{
  "n_layer": 12,
  "d_model": 384,
  "n_head": 12,
  "n_kv_head": 12,
  "head_dim": 32,
  "d_mlp": 1536,
  "vocab_size": 3761,
  "activation": "squared_relu",
  "norm": "rmsnorm",
  "norm_place": "pre",
  "norm_eps": 1e-05,
  "positions": "rope",
  "rope_base": 10000.0,
  "rope_fraction": 0.5,
  "qk_norm": true,
  "attn_scale": 0.235,
  "bias": "none",
  "tie_embeddings": false,
  "parallel_block": false,
  "extras": ["capped logits"],
  "init": "uniform",
  "init_std_qkv": 0.0294,
  "init_std_o": 0.006,
  "init_std_up": 0.0294,
  "init_std_down": 0.003,
  "optimizer": "muon_variant",
  "lr": 0.0149,
  "lr_mult_down": 2.0,
  "beta1": 0.95,
  "lr_head": 0.0132,
  "warmup_steps": 46,
  "schedule": "wsd",
  "decay_fraction": 0.714,
  "decay_shape": "linear",
  "final_lr_fraction": 0.0,
  "batch_tokens": 65536,
  "seq_len": 512,
  "doc_mask": true,
  "train_tokens": 370300000,
  "steps": 5651,
  "dataset": "wikipedia_en"
}
MLP neurons of a small language model. Each row is named by its layer, matrix (up: input weights) and neuron, and shows model dimensions 240-335. Each number is 50 + 10 x the weight over its row's rms, rounded and kept within 0 to 99.
After each neuron's rows, "fires in" lists the words (lower case) most often at its 100 highest values on Wikipedia text that the model never trained on.

L7.up963:42 60 60 55 46 46 55 45 52 53 49 44 44 71 59 56 45 57 35 35 51 35 59 34 50 48 30 82 44 46 44 56 43 50 63 67 55 53 46 79 31 53 45 60 36 58 55 48 43 43 54 44 56 61 46 49 58 72 47 55 73 62 49 54 41 59 58 50 28 37 56 62 49 54 56 72 45 43 46 47 58 46 56 44 62 47 59 44 59 44 73 45 49 77 53 57
fires in: "after", "in", "to", "of", "despite"

L7.up1060:51 45 36 61 57 48 50 48 48 51 47 44 48 52 34 54 52 43 50 37 61 42 60 51 28 53 35 37 56 36 52 62 33 33 57 52 40 59 47 45 57 54 47 51 43 51 50 36 73 66 42 36 43 54 48 62 56 49 31 63 52 67 47 45 62 28 58 61 59 57 63 45 44 43 45 45 57 37 69 53 35 50 54 51 55 36 40 65 42 62 48 70 59 48 45 36
fires in: "a"

L7.up1183:55 43 50 55 40 51 61 53 49 49 56 60 55 51 42 49 37 53 62 53 42 42 38 37 16 51 45 54 37 66 51 73 41 43 45 60 41 51 54 44 43 39 39 53 55 59 53 39 51 43 59 44 50 36 48 57 46 64 48 67 39 43 41 48 32 45 62 73 50 65 57 47 37 59 42 54 74 42 48 61 40 54 51 43 40 41 50 51 34 35 53 37 50 47 50 51
fires in: "or", "and", "then", "origin"

L7.up616:59 56 40 53 50 49 63 42 58 44 57 38 47 60 53 30 52 41 38 50 42 67 50 68 36 47 43 28 44 59 38 27 51 36 43 59 68 43 63 48 53 55 48 53 54 50 54 43 49 45 67 50 38 37 53 53 54 58 50 52 64 71 69 65 43 48 40 64 58 77 67 60 58 67 53 43 49 34 62 53 51 50 57 50 68 52 63 41 63 42 50 67 40 57 70 62
fires in: "had", "on", "has"

L7.up187:52 47 50 61 47 49 42 39 49 51 53 54 54 60 28 48 56 43 37 46 65 58 52 40 68 48 71 45 39 44 53 43 37 40 54 48 49 51 75 66 42 51 33 62 57 44 63 32 54 42 55 51 53 51 33 30 41 64 66 45 60 45 55 51 43 56 50 47 59 48 50 36 53 34 34 53 45 67 41 35 41 42 54 36 68 37 71 56 43 53 54 64 27 60 45 39
fires in: "to", "only", "just", "the", "by"

L7.up516:69 54 44 51 52 43 55 64 48 42 58 43 33 45 45 30 44 52 61 41 46 66 55 51 52 62 41 48 40 57 56 49 64 56 43 38 42 38 51 62 51 55 38 34 39 52 63 56 61 59 38 49 41 26 58 54 38 63 53 60 56 71 49 48 36 53 50 59 33 67 46 52 43 45 49 42 41 51 49 57 49 61 40 39 63 49 63 51 63 66 58 71 50 49 53 64
fires in: "in", "to", "on", "reached"

L7.up1226:47 56 58 42 45 45 55 50 43 63 42 56 54 53 65 40 53 32 47 42 51 45 44 58 43 39 51 50 50 54 47 33 50 61 45 51 46 45 57 51 50 56 42 39 62 49 52 60 55 65 59 39 31 52 54 47 53 67 32 52 53 50 60 57 63 39 55 48 40 45 30 42 28 34 36 56 52 57 58 53 46 55 56 28 46 38 37 47 63 58 43 32 47 54 46 60
fires in: "and"

L7.up764:67 47 46 39 52 52 57 65 47 42 58 47 55 75 41 51 32 27 60 71 51 73 53 48 48 46 62 44 37 52 49 65 56 57 46 57 44 32 60 45 44 53 36 43 30 57 47 62 54 55 49 50 41 60 36 49 50 33 36 45 43 34 52 40 57 51 61 51 76 50 46 39 55 49 35 37 58 67 49 53 65 56 57 36 58 61 41 37 47 67 48 46 36 60 60 63
fires in: "the", "its", "s", "set"

L2.up448:54 47 58 36 45 72 68 54 38 53 46 53 61 52 58 53 41 20 26 49 50 50 52 59 60 50 50 62 42 55 53 45 40 58 53 50 64 34 51 55 33 69 53 44 55 20 41 53 29 41 53 47 66 46 43 67 49 37 51 34 49 53 58 41 60 51 65 67 59 58 37 57 55 49 45 49 46 48 61 59 66 41 54 39 57 51 63 50 41 48 52 58 58 35 66 57
fires in: "he", "they", "early", "station", "well", "she"

L7.up608:71 64 27 72 52 58 52 47 32 32 48 40 57 53 51 42 39 44 58 48 55 67 75 53 48 58 50 39 44 49 40 47 35 43 66 54 48 47 71 54 52 56 25 53 57 57 56 59 60 50 45 45 54 59 30 57 32 45 44 56 60 45 50 65 65 59 53 58 71 74 63 61 65 43 63 53 70 48 40 58 54 54 36 32 39 50 38 45 53 43 43 47 48 51 49 46
fires in: "the", "a", "its", "changed", "total", "his"

L3.up1286:43 45 75 46 49 55 45 61 46 38 49 54 61 60 52 30 33 28 40 53 48 38 54 44 54 40 37 58 50 58 62 59 51 53 47 54 47 43 61 47 52 53 45 53 57 39 35 64 52 53 55 34 60 66 48 56 57 67 44 55 25 59 42 28 44 59 52 38 46 73 47 37 55 51 56 31 58 49 65 52 51 60 57 50 60 37 59 49 47 48 26 48 40 35 54 42
fires in: "and", "or"

L9.up471:43 38 56 54 50 47 57 52 41 52 65 38 43 75 57 42 49 35 40 37 38 40 25 50 49 81 54 52 47 37 76 54 69 36 48 47 43 51 53 59 43 47 41 49 50 31 52 46 33 63 50 46 50 58 44 46 54 50 58 39 63 54 48 39 46 35 44 50 55 32 27 45 65 53 55 40 48 46 54 50 62 54 39 42 61 55 60 56 59 67 45 49 54 65 52 47
fires in: "was", "in", "the", "s", "its", "and"

L9.up1110:39 47 47 50 47 65 58 52 45 48 53 64 50 41 62 44 64 37 38 52 67 56 47 68 39 48 56 53 67 28 83 51 47 24 52 66 46 49 46 44 52 49 31 39 49 35 51 61 40 46 47 31 52 54 57 37 50 36 60 71 40 48 56 42 41 37 40 40 54 51 45 47 56 53 53 48 57 66 35 59 52 57 45 50 58 47 46 66 40 67 64 51 57 53 45 49
fires in: "as", "or", "and", "most"

L7.up706:45 47 57 49 31 62 50 54 49 54 52 42 55 49 54 47 57 48 57 50 52 33 45 50 43 57 34 63 35 61 61 55 42 64 48 60 57 39 35 57 42 44 38 47 41 48 45 39 45 65 51 50 54 37 40 48 72 63 41 54 54 48 55 46 48 53 52 62 43 60 52 57 34 49 36 47 52 63 64 55 57 54 60 38 50 33 59 77 35 43 69 49 64 48 64 62
fires in: "the", "a", "and"

L7.up190:32 57 46 58 48 50 53 42 31 31 42 50 50 44 44 62 46 46 59 38 54 36 55 41 37 39 49 42 54 38 49 51 52 48 29 47 40 52 53 46 59 59 48 73 55 59 64 51 47 55 58 49 66 60 45 62 53 22 47 65 46 55 54 57 55 53 47 67 43 38 53 49 36 42 38 40 68 56 43 74 45 42 64 39 28 68 61 54 51 62 63 55 58 33 59 40
fires in: "one", "a", "each", "an", "that", "some"

L9.up1393:65 60 56 44 29 45 46 54 41 40 52 44 41 69 20 43 41 52 62 56 38 38 68 46 68 50 36 52 50 47 52 44 50 58 59 54 36 70 47 60 52 49 53 61 46 45 35 37 58 52 58 67 56 48 52 69 49 52 53 74 59 57 50 44 33 48 54 46 42 37 65 34 40 69 37 45 43 52 47 55 22 51 42 41 37 51 41 49 40 38 35 61 46 52 50 43
fires in: "was", "is", "while", "were", "still", "are"

L3.up1028:60 42 43 61 56 50 64 63 41 57 44 60 41 42 46 38 47 55 54 59 52 53 46 42 36 52 34 39 36 52 41 42 52 47 40 42 36 49 55 35 40 63 48 52 41 43 41 39 60 54 34 55 58 51 64 62 37 48 49 61 42 40 46 53 35 46 37 59 53 51 61 32 39 56 63 36 35 41 51 42 49 32 52 37 81 50 59 45 55 44 56 67 52 50 28 58
fires in: "but", "and", "with", "inspired"

L9.up1065:48 50 62 60 48 45 61 49 36 57 26 48 46 57 49 53 50 62 64 42 41 40 40 45 45 43 58 44 55 49 55 68 51 56 44 47 67 48 50 62 55 46 45 62 43 36 56 44 59 53 42 45 56 34 66 51 34 54 48 64 55 52 50 43 51 61 49 46 46 70 57 38 54 48 55 54 52 35 48 34 31 43 55 52 64 65 47 47 41 42 41 61 48 51 80 45
fires in: "in", "a", "to", "of", "from"

L9.up990:55 52 54 45 63 59 39 45 49 48 45 58 44 61 52 58 58 60 37 58 58 52 59 60 59 49 67 45 56 48 25 37 45 30 52 41 51 49 59 54 59 53 37 63 27 47 54 40 62 51 53 62 54 62 54 45 54 53 37 42 51 59 40 62 35 55 51 62 78 40 37 29 62 52 47 49 59 57 54 53 41 38 54 45 68 59 56 27 50 40 69 55 47 52 79 50
fires in: "by", "with"

L9.up189:58 67 37 52 70 43 66 42 59 49 51 60 47 49 58 37 54 33 48 45 38 46 57 43 45 44 53 56 47 68 41 23 58 40 52 41 50 35 54 49 54 46 55 62 38 43 52 21 51 55 53 52 40 48 54 55 59 42 45 42 63 33 34 39 28 51 48 63 41 46 56 46 37 72 67 41 57 65 63 49 30 34 54 39 45 67 46 58 56 52 65 44 63 70 53 70
fires in: "at", "on", "to"

L7.up859:49 43 23 62 40 57 50 64 73 67 74 34 38 61 56 50 36 46 55 47 43 45 47 48 66 49 32 58 55 64 45 43 62 57 40 56 47 42 67 57 43 42 57 45 66 44 55 62 44 42 53 35 56 61 45 45 48 54 69 47 43 57 32 49 36 59 38 57 40 56 56 72 57 55 62 36 46 50 50 41 53 55 42 51 53 34 65 42 54 37 45 51 34 49 57 64
fires in: "the", "output"

L9.up298:51 69 36 68 61 62 49 50 43 50 62 66 54 58 55 44 45 69 52 54 31 54 69 51 50 50 56 50 58 61 52 80 52 24 43 37 35 55 64 40 43 53 39 55 53 52 28 50 60 51 51 60 41 55 47 50 45 28 56 47 22 62 42 68 51 46 61 49 45 30 44 43 35 60 50 49 37 56 70 45 41 52 57 27 51 34 49 46 61 37 37 41 61 44 46 55
fires in: "two", "three", "six", "several", "five"

L9.up56:62 53 59 42 41 52 58 46 16 37 33 44 53 53 50 56 56 44 53 70 53 44 51 66 51 22 42 63 58 68 50 52 55 52 55 56 60 26 39 37 63 57 52 46 39 65 51 45 30 46 50 46 49 37 44 58 46 41 40 57 44 29 48 23 33 45 45 45 48 32 66 55 35 55 24 39 41 54 50 40 43 64 52 53 40 50 47 67 61 47 45 57 50 59 64 43
fires in: "was", "azerbaijan", "been", "is"

L7.up1338:50 50 58 52 42 57 32 34 50 48 54 55 48 41 67 48 48 43 53 33 55 27 50 62 59 32 26 41 40 41 42 46 54 55 50 35 48 54 34 49 61 36 72 47 37 55 61 43 44 46 46 33 69 56 49 47 62 50 53 56 44 58 62 56 51 43 46 52 33 36 51 44 53 52 45 69 38 52 52 36 51 36 56 52 69 49 52 49 49 54 64 45 48 62 41 44
fires in: "to", "not", "may", "can", "could", "unit"

L3.up937:55 51 65 53 71 59 59 68 33 44 74 42 44 48 42 36 42 58 38 68 51 46 45 61 48 45 49 66 64 41 56 49 42 51 64 51 53 72 33 35 51 58 62 50 53 46 53 64 57 44 45 23 53 66 54 52 43 28 47 54 50 38 56 42 44 56 52 57 55 60 45 38 53 50 61 54 45 54 55 65 43 47 67 61 73 60 57 55 61 51 54 55 66 57 54 44
fires in: "with", "and", "though", "while"

L9.up943:54 62 54 37 52 58 45 48 49 64 60 43 43 37 60 60 50 31 44 52 32 36 44 60 32 48 51 58 78 32 53 40 57 50 57 38 38 36 56 65 57 53 60 27 35 51 57 40 45 53 69 48 41 50 53 41 53 41 35 66 59 52 42 58 58 66 59 43 42 46 44 45 50 62 42 46 55 37 47 32 52 36 53 57 55 51 39 52 44 44 47 60 38 43 36 44
fires in: "who", "he", "she", "already", "it", "there"

L3.up192:33 69 56 34 48 55 33 49 38 61 59 47 59 54 51 50 48 41 34 52 33 32 52 48 46 49 58 67 62 37 44 53 55 43 56 35 46 35 44 52 42 55 60 44 51 55 50 49 49 55 48 39 43 55 36 48 53 55 52 45 23 30 44 44 30 62 35 42 70 67 56 43 62 54 47 53 42 58 27 54 50 49 45 36 55 52 48 42 25 68 56 49 34 52 43 27
fires in: "as", "particularly", "mostly"

L9.up160:54 70 41 46 27 66 44 48 43 54 38 51 65 54 44 69 59 54 51 49 55 48 56 48 41 40 46 51 53 56 60 58 41 51 59 34 58 44 59 78 46 56 55 55 34 48 42 58 51 53 53 44 45 50 56 52 55 59 42 47 60 65 43 44 57 39 59 45 58 49 45 52 48 29 47 57 40 47 40 57 49 57 47 49 56 58 41 54 34 54 44 66 66 53 48 64
fires in: "a", "following"

L3.up202:46 48 37 59 62 55 55 48 52 47 59 35 44 38 65 67 42 42 23 36 56 56 52 61 51 41 52 53 51 49 58 66 46 51 50 34 43 39 52 47 62 55 60 55 32 49 45 41 32 39 57 53 60 54 51 42 51 54 52 52 47 55 37 60 39 48 32 61 43 39 59 33 35 58 48 50 48 52 43 56 38 50 25 36 48 47 47 34 35 41 42 50 68 46 50 45
fires in: "as", "time", "early", "known"

L9.up846:52 49 50 66 53 38 41 52 57 65 40 44 48 51 38 47 53 49 55 43 37 44 44 56 57 41 58 51 65 32 38 57 33 44 42 31 54 44 62 66 47 38 37 59 33 76 53 45 70 75 45 41 57 43 45 35 57 53 39 32 50 60 39 63 55 60 32 46 60 38 49 39 59 47 40 53 45 25 59 41 42 46 57 34 50 54 45 61 33 57 50 54 60 50 42 60
fires in: "to", "in", "at", "of", "from"

L3.up1379:54 58 49 52 65 27 65 47 46 52 52 38 22 69 43 78 43 45 46 51 53 38 42 53 46 49 50 55 33 59 54 61 31 45 51 49 49 67 57 44 51 47 40 48 49 48 46 65 54 63 41 50 44 42 61 52 66 61 43 64 53 41 59 42 46 55 43 46 24 54 52 42 37 54 28 33 55 53 61 58 50 42 59 44 43 52 54 65 87 45 42 35 55 52 48 50
fires in: "be", "being", "too"

L9.up374:35 44 62 39 60 50 66 48 55 47 47 50 57 38 54 52 47 48 49 61 59 44 64 48 53 43 48 49 73 63 41 47 54 51 50 42 49 48 59 53 57 28 43 50 56 38 59 59 42 53 59 45 51 57 40 43 40 48 59 62 62 61 31 33 54 38 56 61 61 43 41 48 62 51 54 53 56 33 43 64 61 49 45 56 68 51 49 42 40 50 70 47 48 43 50 55
fires in: "the", "s", "his", "of"

L7.up1511:56 43 48 58 60 51 40 38 67 45 44 38 30 42 55 52 35 48 45 55 60 43 42 30 75 56 48 63 48 55 52 57 41 49 38 56 47 53 60 57 57 51 59 47 57 50 58 34 70 63 54 59 45 48 43 63 47 55 25 51 85 68 41 52 74 54 37 44 71 42 57 45 47 41 60 44 55 60 58 44 55 59 59 34 79 58 50 52 54 66 54 53 43 73 56 58
fires in: "a", "from", "of", "with", "under"

L7.up213:47 36 64 40 39 43 51 37 32 65 30 56 36 42 49 49 44 52 48 50 53 34 52 64 36 51 65 36 52 56 64 38 55 61 55 44 37 56 41 61 36 53 56 53 42 41 51 45 41 47 70 39 51 53 47 36 51 58 48 47 49 53 52 57 55 44 41 72 47 59 60 43 59 52 41 29 60 71 53 48 55 31 63 35 61 53 60 71 42 49 67 21 60 43 35 55
fires in: "and", "a", "to"

L9.up42:60 54 66 45 53 45 51 44 49 37 57 46 34 59 41 47 65 29 53 54 42 49 42 37 64 30 41 50 53 47 42 74 43 49 71 35 42 48 46 31 29 46 51 39 35 56 51 49 48 57 51 54 46 55 46 46 40 45 47 61 72 60 42 68 44 43 36 54 56 33 56 39 56 54 45 40 37 41 57 54 40 54 36 56 49 59 55 52 53 62 48 49 43 54 57 48
fires in: "is", "was", "been", "now", "to"

L9.up557:41 53 36 40 53 54 41 27 46 57 52 49 51 47 50 70 36 48 58 43 61 48 68 54 42 62 57 58 48 40 59 61 36 43 58 50 39 44 43 58 63 40 38 58 43 58 45 61 36 29 62 42 52 61 42 50 50 32 50 61 53 30 45 61 42 54 47 54 42 51 59 56 41 34 51 48 70 57 34 50 58 73 55 37 40 54 53 49 43 50 56 64 38 62 35 45
fires in: "most", "more", "mostly"

L9.up76:58 40 36 32 33 51 47 56 37 28 76 31 54 62 49 53 63 40 52 51 51 61 57 54 53 35 45 52 45 64 48 57 55 57 54 63 46 47 53 52 57 36 51 40 43 45 59 49 56 62 51 50 61 48 37 46 58 52 45 62 52 52 52 26 34 47 31 61 48 51 56 44 35 50 37 50 45 38 44 47 39 53 53 63 57 44 50 41 62 47 62 53 57 57 58 38
fires in: "is", "was", "are", "were", "be"

L9.up1147:68 54 61 59 40 47 44 59 48 38 47 36 53 70 70 40 61 47 66 54 37 53 46 34 48 52 29 48 55 52 66 51 46 72 56 52 46 29 33 52 44 55 54 49 58 50 64 45 49 59 54 53 51 33 62 49 48 45 36 63 57 33 60 38 47 55 64 56 57 52 50 64 27 43 55 40 44 63 58 51 36 54 45 46 46 63 44 58 56 57 44 47 59 57 59 52
fires in: "was", "is"

L9.up581:62 56 40 42 59 53 69 57 55 41 52 45 51 76 66 55 40 36 53 32 48 44 59 30 48 46 55 41 44 58 60 51 72 53 62 73 64 79 56 58 48 45 52 55 40 46 44 49 55 55 62 46 48 54 36 48 43 58 41 44 57 57 57 58 54 59 50 53 53 51 39 58 50 22 44 35 55 62 57 32 56 39 39 57 73 44 52 40 59 53 64 46 52 53 47 55
fires in: "in", "to", "at"

L7.up1383:42 54 54 54 43 47 63 48 67 52 54 62 61 29 50 48 45 28 52 58 54 61 56 36 24 46 58 54 38 34 58 57 46 50 39 36 41 38 50 47 50 43 45 47 56 43 55 50 48 78 66 53 62 35 40 49 55 48 43 63 45 36 42 30 74 26 52 39 44 49 60 47 56 48 53 64 44 49 47 72 71 52 57 43 42 63 41 47 53 64 47 44 47 57 64 44
fires in: "the", "of", "a", "on"

L7.up326:56 51 36 38 71 47 44 46 58 52 62 47 36 57 39 49 69 29 67 33 54 32 57 58 51 50 49 41 55 60 39 69 46 42 51 58 38 60 47 50 48 54 47 53 45 52 60 62 66 24 61 45 53 56 36 61 59 49 44 57 59 26 53 61 42 41 49 45 54 49 34 62 47 49 40 41 62 51 58 47 35 32 47 37 57 54 53 26 46 26 47 41 54 51 56 44
fires in: "by", "too", "with", "incorporated", "ran"

L7.up964:29 32 44 53 44 54 58 38 44 55 53 68 49 58 50 53 32 27 54 53 44 56 55 66 54 56 55 42 69 22 61 62 37 43 27 54 46 46 34 49 53 63 62 36 54 53 47 40 40 58 35 45 50 35 47 43 60 52 59 51 47 44 57 28 63 49 69 47 51 53 32 49 37 35 34 59 50 43 59 59 55 40 53 57 40 49 40 53 33 69 45 46 66 42 34 32
fires in: "of", "who", "as", "a", "the"

L9.up31:41 47 62 52 57 57 65 51 39 33 62 51 50 53 47 44 63 42 61 08 40 55 32 33 42 46 54 50 57 66 47 60 44 50 46 67 58 56 57 48 31 37 53 49 39 38 48 70 33 54 51 51 45 44 36 57 65 53 47 46 43 60 61 30 44 45 37 42 67 41 44 37 49 59 38 43 42 52 47 45 48 47 41 63 57 51 40 41 51 44 51 58 42 38 55 50
fires in: "since", "in", "until", "from", "to", "before"

L3.up1062:52 42 55 67 64 56 67 65 56 38 57 48 30 50 38 62 52 46 41 62 56 58 38 49 41 66 45 66 36 57 68 44 69 58 44 43 31 30 51 50 38 64 47 53 56 50 51 49 45 45 50 53 46 34 51 66 57 59 64 59 49 49 53 27 65 45 42 32 32 36 54 43 37 57 46 47 52 46 50 58 49 66 29 47 55 48 43 54 57 51 30 38 51 53 47 38
fires in: "be", "become"

L7.up738:64 57 59 48 45 73 61 39 50 32 57 37 43 64 56 52 38 65 48 35 58 43 53 45 44 63 60 46 46 43 52 49 53 45 53 59 49 46 65 45 39 43 58 44 43 55 39 36 45 60 45 56 53 58 53 34 39 45 60 51 71 44 56 57 53 55 48 50 54 54 51 54 46 44 42 51 65 54 50 65 64 46 58 46 76 44 49 44 70 47 62 49 44 51 38 23
fires in: "by", "the", "with", "before", "from", "of"

L3.up500:53 47 55 25 35 37 42 62 50 43 51 43 45 57 55 42 50 40 44 36 25 45 54 56 52 50 56 74 53 63 59 55 47 49 34 52 49 53 57 52 66 50 37 45 65 52 63 64 28 54 53 46 50 60 56 46 56 56 47 32 46 57 26 52 45 52 44 43 52 42 45 50 70 55 55 47 59 61 66 41 62 38 46 45 65 57 44 42 65 43 52 47 44 19 47 57
fires in: "the"

L9.up255:33 58 58 67 57 49 50 59 46 59 58 36 50 47 53 58 50 35 33 36 70 49 53 57 36 42 64 71 59 51 46 69 56 50 52 45 60 52 60 43 40 44 48 53 55 26 43 59 46 30 45 48 36 48 53 41 30 55 57 43 61 47 50 50 53 55 33 47 52 47 52 35 47 40 70 55 69 48 55 54 34 53 45 54 46 51 55 55 62 36 41 33 41 41 55 63
fires in: "in", "early", "late"

L7.up197:54 39 49 68 60 46 57 66 47 60 28 49 44 60 60 38 44 45 36 59 36 25 46 53 26 48 61 44 68 40 36 58 42 48 49 59 56 48 62 56 65 43 45 50 44 67 49 49 61 52 36 40 48 57 43 56 66 60 41 62 45 46 57 42 53 56 54 63 67 47 77 59 39 57 69 42 45 55 49 51 50 47 31 29 55 51 78 52 42 54 42 54 58 55 29 46
fires in: "with", "to", "in"

L9.up1132:32 46 34 54 60 51 65 57 58 53 48 54 41 55 45 63 57 45 49 47 40 52 50 65 58 44 53 48 77 40 62 49 52 55 44 55 36 42 46 50 53 48 39 54 39 29 46 42 53 70 45 47 51 36 48 53 44 60 55 53 62 50 55 70 51 50 49 32 56 40 44 40 42 40 45 55 51 39 55 42 52 52 43 27 57 63 51 37 40 55 72 42 47 42 40 28
fires in: "as", "from", "of", "too"

L3.up243:61 55 42 44 50 35 65 59 51 49 41 36 52 48 45 52 39 56 50 58 42 50 44 59 43 33 66 44 42 25 58 57 43 43 32 38 58 37 43 44 38 51 61 53 49 45 46 44 45 50 60 58 54 58 62 58 57 24 58 53 51 44 35 73 44 50 59 44 47 47 53 59 41 57 51 47 42 32 42 51 54 50 48 44 68 56 38 41 55 61 46 51 67 32 59 40
fires in: "two", "twelve", "one", "three", "fifteen"

L7.up544:39 58 52 59 35 51 44 56 47 52 43 47 54 51 49 40 44 52 47 54 50 49 48 55 57 41 43 49 43 54 54 59 50 77 56 27 44 44 23 65 65 60 53 37 48 29 47 43 46 34 49 54 59 59 40 35 58 40 54 47 67 59 68 47 41 59 39 38 16 37 49 45 43 55 46 38 46 59 58 50 60 46 65 50 55 62 37 48 42 51 50 54 53 51 62 49
fires in: "is", "are", "was", "may", "were", "can"

L7.up923:46 46 40 61 59 41 41 42 46 62 55 44 51 51 63 48 49 56 55 49 39 45 43 61 40 44 51 69 56 31 32 49 42 49 57 44 39 47 62 44 46 44 58 47 44 56 45 51 62 49 60 51 50 61 63 61 43 58 33 51 30 53 57 49 40 44 61 50 51 62 39 39 56 42 33 22 56 52 41 41 56 47 41 47 56 61 46 56 52 50 62 60 58 42 50 46
fires in: "he", "they", "it", "com", "by"

L7.up1079:61 50 69 42 36 49 51 57 53 34 55 46 49 59 61 30 39 44 48 43 39 67 62 65 45 63 52 47 41 39 51 49 52 37 50 46 50 38 36 62 56 54 56 47 50 45 52 42 61 53 38 50 28 38 57 52 37 61 51 41 49 55 53 59 51 73 50 47 56 52 56 48 48 34 32 43 54 43 59 59 38 43 53 60 46 54 49 41 42 54 45 41 49 56 68 31
fires in: "is", "are", "of", "with", "in", "by"

L7.up1467:41 68 53 56 43 58 67 47 52 55 47 64 68 45 52 43 68 37 54 59 43 44 55 50 33 55 34 65 51 27 51 58 46 31 55 48 50 44 58 54 37 46 41 59 56 38 54 67 39 49 33 60 43 47 61 26 68 36 49 65 59 74 56 35 39 33 45 74 52 53 37 48 40 46 43 49 66 28 53 53 60 47 54 46 45 64 55 61 49 53 57 65 50 34 35 44
fires in: "who", "he", "and", "she", "which"

L9.up523:51 49 40 57 48 53 57 62 34 50 65 54 38 58 33 41 54 37 40 43 27 60 53 48 33 51 68 57 69 43 56 63 53 48 36 45 40 54 56 54 68 54 51 54 32 56 47 57 43 32 56 44 46 56 49 62 48 60 47 49 54 36 46 45 51 42 39 68 61 50 31 46 42 49 57 33 54 31 62 64 67 30 37 31 60 49 55 48 46 46 45 41 47 51 39 61
fires in: "the", "s", "great"

L9.up228:59 62 32 62 45 58 45 39 40 55 44 32 53 56 39 46 62 52 33 40 39 61 66 46 59 46 59 57 47 62 51 36 33 57 63 49 47 36 40 46 58 37 43 43 32 55 64 51 86 43 44 60 46 39 35 45 45 48 35 45 54 42 47 57 56 47 45 53 54 34 41 48 51 62 35 46 51 43 53 67 55 52 56 38 46 46 60 50 58 46 62 66 58 47 54 37
fires in: "of", "to", "in", "on"

L7.up781:42 61 66 71 57 60 46 59 45 30 57 64 59 56 44 36 45 54 48 46 57 58 54 41 49 40 52 66 58 45 55 42 47 50 53 51 40 46 54 54 38 56 57 47 55 56 61 38 43 56 71 54 49 54 52 54 45 55 59 50 62 53 69 39 51 64 39 64 60 42 46 50 60 39 47 32 72 50 58 50 48 56 26 47 65 62 43 43 39 55 60 46 48 43 37 43
fires in: "the", "to", "currently", "this"

L7.up876:40 58 60 34 37 47 54 42 63 47 56 70 60 49 52 37 55 38 49 48 56 38 39 47 59 54 30 48 34 43 37 33 38 59 55 50 33 43 51 47 48 61 59 50 62 46 52 44 53 51 66 41 64 61 35 44 78 43 55 66 45 33 42 45 44 59 65 58 33 44 58 52 62 44 51 53 41 49 48 60 52 52 57 43 69 71 54 48 54 60 44 53 44 40 60 61
fires in: "to", "can", "could"

L9.up216:44 55 54 65 44 65 63 59 58 68 59 58 44 56 42 35 52 57 55 40 32 61 59 62 45 44 32 61 52 48 49 69 47 74 56 57 46 58 72 43 46 40 40 71 52 40 60 53 34 45 40 52 61 35 50 44 49 53 47 51 43 72 70 44 35 40 52 61 27 53 54 50 44 42 45 34 52 44 61 30 41 49 30 37 60 50 53 52 51 47 59 47 46 58 49 28
fires in: "and", "to", "being", "been", "or", "is"